MLP neurons of a small language model. Each row is named by its layer, matrix (gate and up: input weights) and neuron, and shows model dimensions 0-191. Each number is 500 + 50 x the weight over its row's rms, rounded and kept within 0 to 999. Numbers have three digits each. A neuron's up and down rows have the sign that makes its largest values positive.
A block is one neuron, or neurons of one layer that tend to fire together. After each block is what it responds to, as a language model described it from the Wikipedia text at the highest values.

L3.gate121:456531498464477521530529460473444557510476504506540456534554540504472511541494379557409477668517556478538548415512478543498445631501539505472494403488548477551492440527488499544535500540607536572480438547412488417545478421483542457466481488477547503501557532560503491566452465477549551543558520492542539532484477447522510461541548534495535494551504429459587437507479589545342561499398524505488481555413435556413518476452551553474400475494517436488604451481475473458527538483460586504564553480467479508480554570420422505535531447519449444470503504455478486490449454494493498519
L3.up121:470445460629460482481476473573499619463515357489469461471464443524523518546478530595387521521490520454510473479528575446625478555572496502454459554537495477494471501476470461520455548508454514476338637538412542536475506552504572526445528483554510562524476446432462502407490545527515407512510610491537541480468468535478568535529474389485440426562630530527504518495514500548482527559431451516562445422545416552490553529469457588505576455450517533448524485521545456563451505515450412530528572442482396462591534487438502482500475438483479498486409500503525491503597471578504499480
L3.gate150:489538560508462539496520542450451508450495419461540541417506447419499463441474516524446550513507475506489437470520473444525518485503507497451504480495491485588492487490543557521484602470443509436404515542483507531373592503558455456489535493552458568401461436492488462482555445495536449483563526435554459500509532575529472593443543456382549464528681569470565485484559508483411477435492519486605557543460429487480517468489411420499457411546477566529521490552448491588490453550540471442529455401453470506542491524403550491467515540561555576532465530636540465596516495514529461456
L3.up150:536477529495466536460533572395430507443480447454611521435468513492552456506500569517500485542529445511483532475516526467589507585445492555478475428565463393480544437440508594496543574453534449569409512579560533503543541533457430364568612475514478504450508420459463455532473408493422489480577519541560535461482500523455506498479546441535516467460542576475551533486511561495450528427459454402556550527495425510525608503489479368560510448586496604548549433494582488481467475553621474551517467437565573458514540533392390535526491433537457502568474547536482497544504436455508420409
L3.gate225:443577471496498555545502539491468583476561481451493558486565488450528458475550564476503459516461585543529510469470490581560510542556483597540500505489498437575522445524637557506461395486481512441519464498428459517485539508463553522504538529512530409442496456499571579476497526481448437455526497507539456497508481426554428470579555562467497460459545510482541493488491427523495495575463530387508545501453418452481548411479387471489568521503520498551572548542467505479458486453481563564564495444520515478488448529488528484541462456481372356585480499535433527492559523559566580471
L3.up225:464517573505511516525483500412539521513450504552621431529496482469509475457472586482535523516534467538555481526529398440480519494491529493465533392496507537482493460496485448513431491449486427595490476561452597495525476510488610472501512459580498493507458490513506545511485530524489489504639520509410471590611521483531370481521508455428508493437569564530501547419448508529496547515482453496563528466516412475538459465460485426495537507575383594507521479523507430481458488454399491584482518435475595525475522475501479479516483484510412473495489484507483543442486408500568566455
L3.gate344:496435528492477432438360410440508513576549473493492514569478447521496559459558475533455551447505471435535428519510528449456663496482542487578446528532431427521476502465571544497542512443514567553460568516444503489533493449521513527548531449497561531513468508447529561431492480492513447618499708483516454503497559523550520493480514514486587489420474458427470509520595570468372457456450483450438563519542413532457447473569431509494534438478514500554489573440510480545533538509534427478490622506512486489467398507472518468514589524493616664489438496559559384506464524484483475451
L3.up344:501559493518477544469476592506624547514504620552554584373492589462425500492481474452522460498494343534466536553521514519528470486489492559523458507585532433499560473425426457588517513535582428587503491498456527502548435496514555329548565527456407513484537454497545493474615492386576465510495524446446459477508526454522470507424563555422411460513485475459504458518491596551514572456510486487560457536487511605464508480492513406437449382556496538426482502550538563463494515470512471562404458404497508487506435534505524474479524530461548465562477508537501530604526406480502445518
L3.gate412:335480511562530551499412488471544544520391518528448542568498517484510480470450481465445494490488504567496537591499560444405520488566556479523518413462544534470474507471383454521483496494485546446470543508557500534455512490559511540496503521548549589426525488448473415576502430400544517554510522498492549507573538443425448496457559507387505468415503527550523475576424616449467549509463541478493489486384488515532489538453437569490451572475550527498583560493405450432456520506510557436627470420481414493520398540486513487546474469483466555500429505600454360539528519497486595505
L3.up412:522513549651431528466535551535490492437530488584547545460541448549525517470485563495483453404491504511463541484597419505582500440530519437630508514565460504475468403476514547488497552452521611579459503454498517475530506435474355424501491515388474517538431507535486488532562527602485476487442533506516482459511425552586527531532475484483484539462418456635549519518489487588538484485497444596451438397488560439582461527499476452566493536438528454487488477506463576527497523495478434421448435522436417504570454464462476462426485546578474556524456409482438502421466538505414488525
L3.gate572:518524590533462559445475509508524516547487497454470537387488413535552413517593501528458408481493459531536509433483522466494519585485503581472492482523448364596469509505507585495400419461505532536578365523473440523479587509645521519472545478494531475399571527503490522563558484526531499551560559509502511550499587380633500475557528516455577496417430555443531510491497463572547507547555531432565518403425445560456472508364504510561459508490538441441506471483451547554516582399551491415526509479459495515534480530499494479592484574541528498559509592534485428540455584527543565446
L3.up572:484518494547505388402522525501409512461491554533474460453655470569585405497557543563544548486492496459567492521465590449492499484549434434357515482468492501607538372479462566548506524451499453493521541493464427512606565542521419476444496535511486507475459503512437501531480464469534448517461510554474515448521453442510484502530456603596494521582472588472483443538558554597359514429482458515487445423546518509431493528513565560497414477494484482500498496538494511430531443550494469482567580435510415533403528495538483560466502425499540512525580482417489553564520567610613545528
L3.gate1330:486534574521525564536397543572520489439486450488482475384547508496475403512537417521479470570466551494403519518454529566497487521397517631483454514502490479530522502578500455564485510538525379491596441449474533483477495487518482416485455453568532482572577455575405462549504516543469513477558530515544434592527427442513471496415498439448506539456538478481571511509544588597563537506508579446573485447489463515468491494431591506526522582491517526480537506540505516484448517584462526342516523419474456462530569454514519541476521479493521427518461485477541458430465421480570550427
L3.up1330:522555495518491560536437519434506524543493512518581497413430491490534577489526585556406430560517445481483516526436546522487467461481514525537496494501478477483528430547448489532499510573469468458445498483526467508507610560554506468504453463438452522545518488484489519505635442487451363508531405503468522528472510468525508542509558561496503480613525595520502457490468573525451481452506509518493540429502523519401478464542506549484510459483541574552621556541481543440504567477498472535494465476508576446488524501392471527522538516494478469527502471557509538454525500487464359453
L3.gate1745:477509494482449529450545515518448423422556538570504482528473504482487440501483491465566540564509517436473514495580401403491526557535493444408488497506575507476452518427526508458514563475523520432519438515440398544519547411501424491484581430421550477486457388467505576527471480529472533541470490531478497532526560537471460553519533514485601503479638497457394535460516527496576550527464552496518524401556524553465496534592527408488517538534535528560322485512516548435547419620521492519489594530481433548452455489481487502503516566456545519576538514501559487535492466518466588445
L3.up1745:472493439512482482576388478527458591533494495502571467545472502519571445468516457442435543531461549559624470496516565561493529395418412487565502508450434527557518482500514434628422471524541512590485464492464561513387477423553499531503459506596451419454522416488530517503503464487472431435465456414487493500468423398532544400499505551429494492485468467489564472468495486493477452454449449506590455490477458550445575337541449469513478405414527523594524524549494474505415524525461556452468480574472500478541596526508488601547540447498436485470540561595535496453494448443529525454
Political entity name words. Head nouns and parts of names for states and institutions, such as Republic in Syrian Republic, State in Penn State, University, United, country.

L3.gate230:467535483460539423514544514556469484473383524496503457432492518461520569449490525513386490499544513523532448493536479522533551434416505584479470473528504500572556385502584459515507494509530474525535462540420507554350486532518523470501567465464600535440447517577487645509478477560535573493557528491488471571481464550512483459437450489500501467533553498431469550520519467523425494476478448514511460485513540403497462493541430547490522530530499488407395481457463529482475448454477542456488544579470469568586616488545445418531431560520457441526476515598446516494481491502451501585
L3.up230:475512453475487535523540535470531471551495383494449514498540555536509480501543445556518378563468465539570509554582542519523552500454484425475537493485522458556478543485534493530438412483537521511595548514481501508472548461484438447447504467422501467544485441458537513482474407536536563509512436589526482461633639485443428480502490437583519510526470465494538550507475444514460558516500469457446489531533481487503550464457504494441574601504551511393443481486485526475567431466448503492491495601537483467495546419513458447572590536483486442587475507362483447462462505580462494482
L3.gate306:490579533570482535515449472618505492555529447513485563440517452529443496503466471596489457439549463538438511485520529536507567445430522481514454488492454410508433573565476483537577518443583475572448507509435445512540573415510473542457548556531579445451464526510416508477458505474459483504483570500569483519576505553642457540482456546536491473568571435523488548510582509544458498610495494403522568533574504521502489405534524446555542515474478474483518500436512484481526532558520477412481489551484416472566428494485447475420542471539436528450448491501515425491546459468455443532
L3.up306:420502453602481488459428516533480483469452557417534552506509490520500478557436501475507512445496544492487467607542441467363560511407509462557491442600462553510486622564502577577456509574595567494444343568520430547575479453540438482487571538568547427477568516419530571488476457455506504550458434513487447529444454437394540486516525531513454491531482534608517514502575542560454516468496583535361526594477481534468414504457450579474541577451507490476516539421468595477499566504543557512450517501495468502584422530532463442472548507515439449477492492558545564482504502504442516457
L3.gate357:405476376463512420451518563511519481493483461523537494537524474413390535422521538471434437480529626516540477507555495469383495434524545541535512463391565456477457446569522441589397608467389505454467535512513482504489580503513433494547536592471516618554449593497474474531471472549481472449501533464475544524576503505502493528380501492592473514479570511380517525558458660529511474455385542459475495489487457583489481480484392499445421512539445542485443481452543558512527615556425532416493491442544423466505462538440583449459481557503554551495541543423460484481518483435434510575
L3.up357:488469531514524581502508506534447533467479558575615554532515521451607447437561471477522515503476535517574449454470526489586427497451545525535469442453423602467488428566382500555553607483507478502469390527495432481525504511504497488497534571472514460493470519480421407420517502450520446552453623598456517600427552519582547562515466565531437438483346518504533585424526422533478480472486538469490432513543539518489488529480510412564515418552490445454566495515422424598539579535541429532453583526538463482469496506475505462507460662554512592432490541550536438450506455484462430490
L3.gate730:437574518591565568482575464520576439332485547536472505443489471454478447494512499465552416604507493531481530522458584511515499467460543509471496478424511488549444476492511533539507490500483452477513466499531545498432572434481426609444436474424540524512463509547360687469513469470481463508517514442485478559576447483524450499419466611422571471491531436427534542556503448580478487511471538473526526452477513448444429513494505467487608578384491496467573541446500474386571448490462434414556591473455466488529496444477453488491510523434567473453502494579530454531587521496499559466
L3.up730:497516536456455421488506475478414525499548398460520470478552524554492545514449434478478514487506431370554517455517533528491531491457499363427469532452441487481487524445529414445492519575474597538524427511520516497466512489469427440532360549470573528391561534483538500503529539478482428549467523512456511511487508438501566537527492488454460474495508546510581497501488470460441522506553508465529468552510629507563586516612475504545535469537504532408433526396446535444539511547544575541508544529477544561453621527461407417467429515504487543442463449580518597388514533480557523438
L3.gate790:479489502479506461445478422617428547525520394514553448479439473462490472527544458560505518519535529537606589516494501503477465517502463481377479422537541452507432467567543593489524508491527438554533467544465521566530555475544409521468525475493496452513495416522545550459511437448489504498449468523368445450529588481509535518484498415575495641478527604521573531561461540565531509512442356495508491434483453470512552518488501543510530499447535597514517530555542471481491485451569442528443508470352487459476536505530434567486489489444455414455460521519445539522537539608510462425
L3.up790:452525476519460486494417430508475533443396546505440577470526511478429509496543539595432493519494541597498427440515487620536412543481483569541434434503455460495472573615515442457491401345584482470462600593501419366461487613454491502549574441530392496450474487488481536396608507529571567539515552475552502538526423553501551548486503550542505497529490387462448536483576418477472518553562521554470564505512512464541401563639426529642506529429438427526525548537481560513501554433423562514629573539434510472505567499493440436462498476497552511464534457580494601459500508497491485498
L3.gate1080:388449423480541466504459428507478473544483482547470467469511478500387438425538493458497482442538554473546599531570504503592493513382436484472436549504477581419454565536474554503510523494499512534478489536505482583546530516565536482451419487585485510541464595570493578479523600462428517395471529476397544523519463452483508472417497465614453460478506473544558505491431522477492477500475567482541551532502476408496459483503405583467516535530526512502570411620573481469467530465558547488487578452476440508575460583433459478449506509477527502565464474572487522445535434475407523513
L3.up1080:466584548606481489464489446556544392548443480540439543448398579479525555466448487457616490479485530480559507399514517468454438394451551534504450493482506461523490481493509472501555623523448442484531450480508442459499497534409483432516471534345577462586533478424469440474482465561509460563485423525507536515460414514612437388515578436478513428472486504539453557577432422500439545557490423406525446457518477476505543455516436417462597436553529511446499476526501451487400555565563542468541573512561416429450607434468467501567402553541552515507499550514535501496556538466465583521
L3.gate1130:447389410471547624548458589504541526505412516518489507521516513459492475442530438424531509551482566517585530389461574432519528449503466605391483507410602544548554489553526443422537610505493442452535465531534487492526399461532551551460523552386555534509518509524447478522465517563505474502517612568500513478550476447638489524480459510514519512465490541506400491458458450515427474479544545514509499530475501476463516498565479554536445460500367529529470427492553454457511463443457576474453485513500524466508512448548513568552505560483458489504500485546462441391525530547493538500
L3.up1130:541444535521489513482560501447548493437551506528476548454490435508523377497548470521518435520523504537486540463469444545569572515374483432492484495531509525364486494467483507488479456558489461556571508464450611535491592553479522545502549580424463484508521396547543585466472546508498500520488556578524522478502578554535543547464498456525524497378534438497569488440474601562524505575531561530460557390571485559530584597493446461476560546514454547480557524401553510514404589525505469465475604512478470557661423472448493552498523528474555414517515507607524508511520507481480534490
L3.gate1135:519502610485483409475528440480563492385472466514509462418435454481516521478486469568539481405474504429535509460462388477501581551533466433522492607473588486458517540416464502540495517476430488551525543517503530492581506502467508540354480496520520620582516456563541597474401548494443570381437521516496502479533540555473555531545374415593496469552560436544541451460526516514469527610526455532548561516507536446473501423539487579552502407586637474522521501445503462532472518587537469529549516464505549505493511419571491458457524595480509377504540534575578559496434431536455415454
L3.up1135:477545462575427601630466573603494509559404430451440533557513489491437559484522559494417545477514462530558470459480470526561575493495536588357534498459467462555640497545491408493387556572571457391557540562490513501494629568542525462490431522452477530500470519573539534461486460538494514579457501522446433534504471448538530453470524513482544621514503463454508569463541522442487554503434589452493513466540503597513464499523471522514485567422424617477423480403540539468542500437410542436423457504503432497534490423464448592428500517448483523475485456489465496466514423515452493609
Awards, titles and elections. Nouns that end phrases about competitive outcomes in sports, awards and politics, such as title, "of the Year", general election, medal, games; weaker on scattered word pieces.

L4.gate843:515494528492530516441453491512568477516409504559507461457486490427471536460519465495455543494521593474519501461495506542466507432410475532457449550483557532463490501479546505576592560512489515571488405455510466492376496474511521424506513462540517536463460464599458516531478544530576490526516553544513496366490483612581514540413504491454582460535489616474504461527510526509528558443451459358575499424486510535521503486628465532451445457447499520547605545514548435488603523464515503576562536534485542459511575446518476495516481596464532481476481497507409565459489531437542439447
L4.up843:481521447454459584527533508536465431547571522532496629626392440528556476482577500505504394562485469503545526488577487455460506503415557505553482558463539444605551499516508565550502522442574442513511438514511502503507509539464502448510484503405570393583506455506445488582568513510396466319509415632499477562473532468483515491504498534411467504514588454575469525469504526595504537517477433468512506512485511458454575488447543488421485549505531470508494445490446382454423449494408470397535586494503557446461485528524444566469561439479531483423459542495476605499482502496486607559
L4.gate1390:487452487527466553467554546423515580431397391458574473451477509500508439466608457505499547623500543528562474514492595537520536392425492503489520440555490470523570471503469410517520506525620441439449502515524503452443570539436535428496466545547467532530491497502517484498511424447442522476529521570553514529441507456475525435477546518499488489495569535444574484568572574445474457523520555489561502488489488409357496451523470519532537433503423527531538536426466536495456481554499450505507534482497512411453487577445464476505441489473458520422468582516522503469437516412585358411
L4.up1390:502549533529476491511546551522521501509541508491510500515448545469422441520466512515511489466492458440400483522506549395515472479299536556460508600524523503454592446467436561564457574444515492520504408470447456469541524519436466427517481553552582459528421458547556490526565507442479501458562544599485506472536518517459451599467503538493497518498540484550491489436487577483488567493476493463520520380421446537450549459516447450510454496494555480623567536484450474515605533458525518408486604472523531460518446456481533462531495410484580504477445488496454550469490449463532502492
L4.gate1845:483425508520474572495515542520513520398338542543519513508536417532496521466448500457367432589495414520471502538460485459475450497449422521482530451520503532509524459524509483547504541421532440544482444495516519554458582476580479526450462458472549456581544575506370508545450535528490393468557506510514397561522520501496471559499432428570565483520495469438567479546697522550453524517419490450429425525536618603478509509485623528499562418497493493472482505492489497563425536423490471523469514521513382506510517493409532532520534472527445541500512503509468487451419575528480521515
L4.up1845:484514418490431574493525586480487472445577577450532538497479572473516559500457558453540566461492494425556513461447500574441524512536549535559452502528517574517515490468574526484486470503511496483440430451522565495468517514414503400533625457439562492430429504432443370549544537597439466459508462536452520585437516509524564531591497471517419455574507484476515450581512523544562544480507598462492503549489571508559447453433523473475566530523524565502454495551484519481609462435592503475494471489540392478561477472521436514434450595475635487515483455499548541517490593446493497500
L4.gate1926:457584469490390569512356545493404478515531440426420515512447551413528461545574473452498445526491480427486420465457537429507548434460518458462544587555541552550512513533522584509522524496542466430576447450574522534445511501479392507556464571507540502446528404557512562544463547540445383539548489513481526549529488481533383512480553489506404528519527493433493532521507552547522479492383528527510452376541469539530513492523587538484536488464474535500465486465510459509579577379492436535423522520482462432445565532485548414467610471426491451488491519535482511448586525461466527506
L4.up1926:522516484472466522587448476608512418471494481503527467465576527521525499537451546457531456570448451495470470464515510513503508498439496405532482503510514571506502509499553544440503494468495598448525468555548469542556427532414517501515496510444522504541615472449413517520530492459540450541493496516527569455570622557570472515558490445488471459589488395519423510497491597550550493463497412538515506578524467420486516448483579453509479459553572442423497484410424448511535514505471488408504523471483447503540555439505469541529504496445466520463477515496495405520608500512553450476
Club name endings. Final word of sports club and organization names, such as Stoke City, Colchester United and V2 Records, especially in football career tables; also group nouns like people, fans and schools.